{
  "norm": "rmsnorm",
  "attn_scale": 0.11,
  "init": "trunc",
  "optimizer": "muon_variant",
  "learning_rate": 0.00693,
  "decay_fraction": 1.0,
  "train_tokens": 110400000
}
MLP neurons of a small language model. Each row is named by its layer, matrix (up: input weights) and neuron, and shows model dimensions 0-191. Each number is 128 + 32 x the weight over its row's rms, rounded and kept within 0 to 255. Numbers have three digits each.
After each neuron's rows, "fires on" lists the tokens most often at its 100 highest values on Wikipedia text that the model never trained on.

L6.up661:102157119162114122148129128105157134162161138140129193177173101136129108107132155100104122169170138144182161155104151160118181094121158101182149120062147158140106073193102115133134157064135122077088090094100134101126094178149161093072146079105112165146114123128121096126163149084132118122137134157135132146115118118102086138120167143163154146171110109106061118062091158120089131103192144053101193121095165092126158114104173135104188176167092085138117175132137144197050107095153116156151141126132126126076085148119171178091137085129069150097080135075104054136114142088089163126
fires on: " di", "ing", "ate", "ib", " tri"

L3.up624:184123135140121145216169096177114146152135124092157122088167164092167088177147103127199101117119152129095170101084148102097156148218124131174139139102138151155179109121146133161130170163072185155135105086110090115136125148132090167163084147096067190134106185123161180143157134118116140190166128146088140157151157148101100130129085123106173137084130066108150179120102156159105137127141118085142090122126139136097167163127102141152147131094126114190122106185160141104147105130152212157111159171112168132146183018148127124132150149149162102141143119140140100103138054126086099157
fires on: " Mc", " Gra", " finish", " College", " great"

L3.up304:124164170114104149149088124090084134173196130141141150118055085181126125209078147140143115078144071120099110119117194137174134180132139163130117142132164149108139168126163093157109134116123124106163109122174148132122091202176127084133147095119142109119119134096113094137140140136129074104148108133159144131119161113096147113225118098095091090154125189131164152105174145124146152192103142132170125104061152106143142138047178139184176104123197160097127113112151097195131105139105145100145085140121121085084140098156142080088087153130111066049104098180165110112097127105114173135
fires on: " |", "s", "e", "С"

L4.up494:060129189085092157124141100142144162194158097101103117114105165222134156157114143113151114110129118079133072120077146176187104145075166073148101143188099168159127140104131173142096098147116150129136089137121178164145086084104088082105131120151142165145149121136142105088112106141174147095123071149112093172129106102137160145199143133140134120157199184151122126136143134182109070117129127132171130112187106104131105115127113109089136167125106138129134115170127095205104109162096155132028139106068133086100177098126152163127163101056104119121095171087161121160112125080157080119
fires on: "\"", " due", "ous", "at", "der", " \""

L3.up593:080204135136199138152126142162096092150116120138189100170149172112134127148099148157152147143112094087220121108164102103176181161177135109081133129122121069125176098144119106173129095099121091132129113117131112093154133168103102126145112160164095153169126095158190120113113161136100135138133176107172154106070095117152096107152136156145087169082151127158149159120121092134155146135121101132122161129090169154201082143150141131129099130235122108162142165109169099151163106124108086159130168109110139119057106155159149066156091155166092109195102169120096080041142089125135156069
fires on: "s", "time", " found", "tten", " among", "y"

L3.up106:104141145210092071134166124161134165117128180129172095131115119137072112154128159144105122133115098138070126152112148104120096116084155128045167137113127151164149074118122137164120134151130128188122139123112077098104071146115120132136149087100113111100125126070135148088133091190131131082163116126145122077116087129102109106100121108185155115087149088114105072114157111140121155190156135174111105162076110084211144115117177114117072149128088088104129088117159125146128058136099141128139128115086103108145172106170118100053148181150063035141129171180128134144086130183157060187
fires on: " Total", " public", " month", " Comp", " National", " Time"

L3.up673:085101154110145123107178162113147159190102100173110125110159137137120129181090122134109159130119104158121135140117148105097103114094084074036112129132066078097107106112037104126151101103112091124113144101086135120177126136184133155097143112142130134114101152137208091044080119115157119137122139097134096118146094141113149169102119164120148181089090175091158154098148106148220186101182157140131191154141115114168131149163186074124083180113160083112152182126133122149134047157080157117137133105148103094112095126143115149138183144106150148139073096121129172164164099149142098192
fires on: " large", " Total", " Time", " total", " model", "udi"

L6.up615:098141122149080142086100148145156135140187148064064119100132167120139134100075157105096100137101120087139131135084160170115117120095066104135195151137107165160127141108193129158093094122128097158085172114126107169106101127094134158086159113097057113113109160128115112185153176143183167147083145191174126164080123115095114135158113158133137135087147074108106133125119098103132135127091176144134072123136128076156106124024100060135136147091067134191179128120081137087097099068110153108078129117166163143107159127192172113114128076159113148114120155139103085101148117181092181146
fires on: " On", "ver", " Du", "ty", " Court", "ly"

L4.up412:176172123104180095099185093081170116156160069159124145126120111159104144110117159111103146076167159119160134158180160142165167112155122158124120125122183129114120126129186135168088141145121121139150134115078156104234122125118086136124148113110182145128097111144097166135171081123104129078097108102122127066066159083140127139139056167150111118092164161091150190134124182137117125180115159174170166180140166130165155116129051105164125124102112126117058175068105117139127096089088134140167170119097205161113125131175146123111151103137120195134211096138125111125093153167118171133
fires on: "et", "hi", "ri", "s", "h"

L3.up37:112187075124130120209174060113132129154187100173147079073115136106084076167115114109089110111174107144091143112178099153147085131072162130132189058142129171169074158133115118116091135076150185094135157119135098143149157132080121088068114094137079142106114159110166141118142078082187104121148128144120145118189158191185129117153141118165136149168159148101103155165110142119139115152148104112161089124130134139172156118115171127151151146077076121109151097132135129163099120222161163116142104082066149169146107159060118189183152134146130147097133120125107149152116121152090114081
fires on: " named", " major", " found", " may", " represent", " cl"

L3.up307:208174096157056196075106153114109145138164121129168171164138182117122181121064197103138092107112114054136148157098142159128155141162127086159152162127164149100106125096089147142143128135122079149106101107102132116123162152131078102083166150085093193157117172092098123073069115164093176117069156148134101132096151144113156120144170177159174164182122127134139113143201150083163141108176111172117142090092138157127103109126109102133129099130136101172165153092095155178153138147050061109160110156102184124115150145139162113132176166162157112124167139120098105082133098113180132121
fires on: "ğ", " each", " full", "cell"

L4.up416:119182074093093140133117120148108107118140130132103124052138093103098114187103077095124148118149165162125127081110115177104139137180109091162135193178154075128160120122105088116132121158123145112052119140122153146095102162210136090115140081114090145135142105141130194125115147144171136082171119111099135129197157147214136107117123151144100123120094181091151126128139127144075152090149137091077097100168057118120149061062146100109133144152161092093119122132149097107090070174087112128043141163121076082116092150139092193147146117154094106156100181154121113118147061085135154129
fires on: "er", "y", "ary", " other", "ing", "o"

L4.up78:162120097092121132178155122069151125112153174173120146129131119104125091156113133081079172140122170153143119102111092203152147147117103090183186132120149176154132099152142100102063200126107115086113163028083146148099094125119121079099170159092110155133088102091138139025131117162112159120135115121137139116140160090120116147101137201131124122168140149080102088133100146153127121176130111145122081089166092127127178084149114100131111170118075151092097164042086107121149064081119127157140171107115133078149103111145093134159106135133162174143150086098123107170113060146175100184
fires on: "s", " Ch", "ing"

L3.up678:136130140162068050125131151106107107162213166115098129190093067145120158143108082149169075137127159096183116121110105069148134125136109102079213109109093131118146083169208123158031137166173111131153112060077107116144152166110091094103138141146165159067162098155169134135150090148133124086146156162164131093105143150118143153123138129159086141111171141132128114083126155119143128082148152094092103106235102136145084130111131115107123156196088144143158186089122106145134124136104106134140127084129105125129112149134145146099123119102124085088156069097157125120147143195083094091
fires on: "g", "\n", " only", " Ya", "v", "ing"

L3.up116:092117152130122159102175114157085105152118150134118097153157150128148092125126192169161114096191100120083137138149126209093112116162169132118133119131144098177161123185105163105090168121122099147193118117133129118105071128100107155134162149141130117153128159182116008128087105163118123122089184144161167097154142111123149161139180131132133082119166108165102159069187161171126112130076110155121148125143132104126162085084148075123106113157156064109135148146086067148170149064142163095140161173089204129173087127133149082096177086076102162139154139107100121098118197129132171082
fires on: " final", " qu", "val", "equ", " each", "ain"

L3.up179:115185199157116099124174139158130091129104129191128105130057145144094150114036101175136095165145086104135125133131129173142088180174118117052187080159100092146089096137165139134154155129140111105121069107105176191140104106078129128140119119089103080116043081105101071097117147125206134117150095137099139076143135124108137108105115161154145057128155126152117123110113128157231160111111138139117159101154167131120090102205118128080108136142130183149146136126154142130169085150120108176134069093078156127137132113141106153084165087143139133111104102133111128146149126152201156109
fires on: " known", "leg", " inter", " Ju", "cul", "unt"

L6.up7:119109156103160176116104183167174112170118176118121094173110071091094054143116112062137181108115103146104115099164167121143155086188142092132067117137185169134104117164124087074100158162169141087119148146167138123129168175129130131102142123113153126067071152211136130117092133135170157113102078120095136134139142109139136168115076158125140067097092110163133169127140100155159080114124121190121106093163132123135089165122122133137148128109107147132105041160139085073076114078165179138035135133125156109134187116085159086145129133127134179079106082148115127143147093090185111109
fires on: ",", "\n", "ur", "),", "re", "op"

L3.up105:102122173144130089152154111088164131145045155133126065108144147120118098149098152108117172158066189088141131099144107088096097138106099113080117125103133072090160089097154106132087085118107123110185185128154113098130143144121090074124115125145112116135059113117147151100173109140114145098145178137140125123105151100138136216151155149146171126129108165096147134171098170159119200153168132129101189167123149132126090164176094167116106149069143135084149153116143126123196063084156060192125088091075151119155146133090100131179078146166140145127153117092152105178136120149196104208
fires on: "s", " based", " made", "put", "ed"

L4.up8:115132131170172159165170118104132110138141187195128116084121128128160131117164105090106093091134119119152115140071071155137125109148169083141125093105099093146161126164152092073117096110133153095123139144091089099130048140116175105141114067097163106119122149104145094133149109093181176137105192126104094117106110110092125130186071104107050128131139131068159174088145135077168204188169176151073122104048113123158126147154063158204111142163086169158112127162120182135130093133093162096108157134147200164153152079118174134124121147123113091103158115137161183157157118140116124142
fires on: "th", " life", "t", "g", " long", "ch"

L6.up196:098105089155065101140157147076151082106146150099116171151125116116087150164145080204113092104127105090148055126149139218151126132174138123181093112115103104122146087095128208120030175196124186099091156147143187173139156109090129145061093142128180145125110150108088137089131068143072082126138121125149103170148073157150062099126130135150121175145122153157091154146071164173111108197146093138156103109147169141124107099090160104146157147109150106118104121150171125105145169160098149155150101151119119099052116126153123121113126138128118115112118146121097102100153129159083097076
fires on: " him", " on", "ve", "u", "s"

L4.up455:125167131182141127147168124127087122129135145113099135110169097131112146139173124170099172055082151117087136133152202133124063103140106134119161131119145185102158073137118127090128135169191163096157115153123124098088098132098190089082135142104113127103128072149172097111125149099106110073055113165136148136116135143140176125081163111174058122169113098162140085098090161125130112192061145170073194159117115129113113131089155143136111142108110095099151121110093192131139162095146131113176195151049168123098187128159064081140127121187114102124107073145143135176072092115117163137
fires on: "il", "in", "t", "ce", "ran", " second"

L4.up200:162114140133138153150101108043136196136095125126099090132200090111143137131109131144106160150198100115090069136136162078115094119201136170130122062132150113167078156117145126112159218161154169142115117094117131120150137171140106117126134092156159162123156098068097146200184076120104102165128130149119112102113172137158080089114121128151152161168111112126122151122129147154142118110105181143050141175112132160204167126144161130102168172108083146170097099154184120104133092155130132091141146091158118150192131063124165119215166124112124126150132119118128182146065161143121090074
fires on: " represent", " held", " met", "un", " Gold", " found"

L3.up443:087111168186111131102185120143122105119130126134161193159136119098125090086169052128089065100193122114110097141101155122121111138156104165174129104079162163127078161142079152124131191112156130158097105213109086130107126130166149176106181130097162116157157097082113095148103115148175049153110149176063158186119144104131094128182097121121123158111152099098063125124151104144120124075106140114091131099177169130134166098131091077068106085126103130168145121158085099138115122167187096159107142124121076141158125147084160117160151146160069142165166142153084147123095105163095155192
fires on: "th", "t", " more", "V", " character", "act"

L6.up470:095099075114118173136140182140142077138191116120098121070155126133120143137155116110148133127155108092124133121177097195133145161125131119169103119124143187111125150201181123065048118175120148206116149173110131111123133106135179186142143146074159099117119163110113116134144169147161105083089183113123049229066199157109119119198175158108079127153049124149098139119175160135180098092157112179096174122156130123145156129107125141128108152166137113157134128166146172146173158140164099141127130129161177111108117142096118098141118069172149118095144107097138153146099078105111109121
fires on: "th", "t", "ri", " him", "ame", "on"

L4.up387:092172136196093135104148066135091131111144167121126190120097102107157119158110139120109077120106188100094072135108121127107127208128079165100151115118178140107178138147073096089091174126131075164117158162097128110123090091060137152086160142111066113126125061098143139090211172121124120167127132126092125095131128109160107124178132187104094149174120133155180137131130102147166117084095131119107092139163095148136100136122162142120126145108148186108137142084138179139153095136139054087076144157074116148094104177139171152121189077111108089140121135098051120158082182138086079098
fires on: " Fa", " fa", " Con", "ge", " qu", " Ja"

L3.up596:141113111160153137160122084122112122192205123168136098121123147148180133122095117089170157172133131133109099124106147105130135140132087175094162173083160133186158140114174083125116113136140144140176109090162073115144136154113074072140117099124100135079097133166104121125122090223054209171133118150126128119186109116070116193067149138160099116100097162107158161163126133149087090159084106204156151145136163077134149137115159142153111142167127126195150148137103112073155135140121117126106102076153136049104143150095159125101175112170032125117099153154136130138125141134065169092
fires on: " player", " company", " team", "n", "mit"

L3.up388:122175110081136112131094132142134133129197186187130078108144148105060127146134130112092052070128091153110143137128131044053119166119111139132094182106106168107130096123185076147202133155179071112111124104142117070126105139131137089115128133098132154149141140148143102159153135115056127125141179152111125116144092126139066160173157137100157138178099100086065162136129117153176143197126115145099104119163147100145154153152122093104108159098175095138101146147124148140067123165161146100179149140117109192123152147113125110163149184163074116109152150128165155078063150149110038083
fires on: " last", " until", " following", " finish", "position", " own"

L3.up365:090137130084104186079091131129076135163089117188172079102142110151126114114083094119112156123177132126154092152157163113134119097115144150086109146122114184096156141193064124130137150128129167198177119105074145091150130140186166117176171184169112100146155096157143067099094110169111136168092125178132110101134169169146136118132149161176107149124121116133126131191157094139156091040183169188114166153161142071220057165152163102112161098113110153130128133105103150147093109086090079112109140137134135143119115169161115051172135124097097153141153161177092113118144125161142122121
fires on: "ğ", "a", " tradition", "-", " main"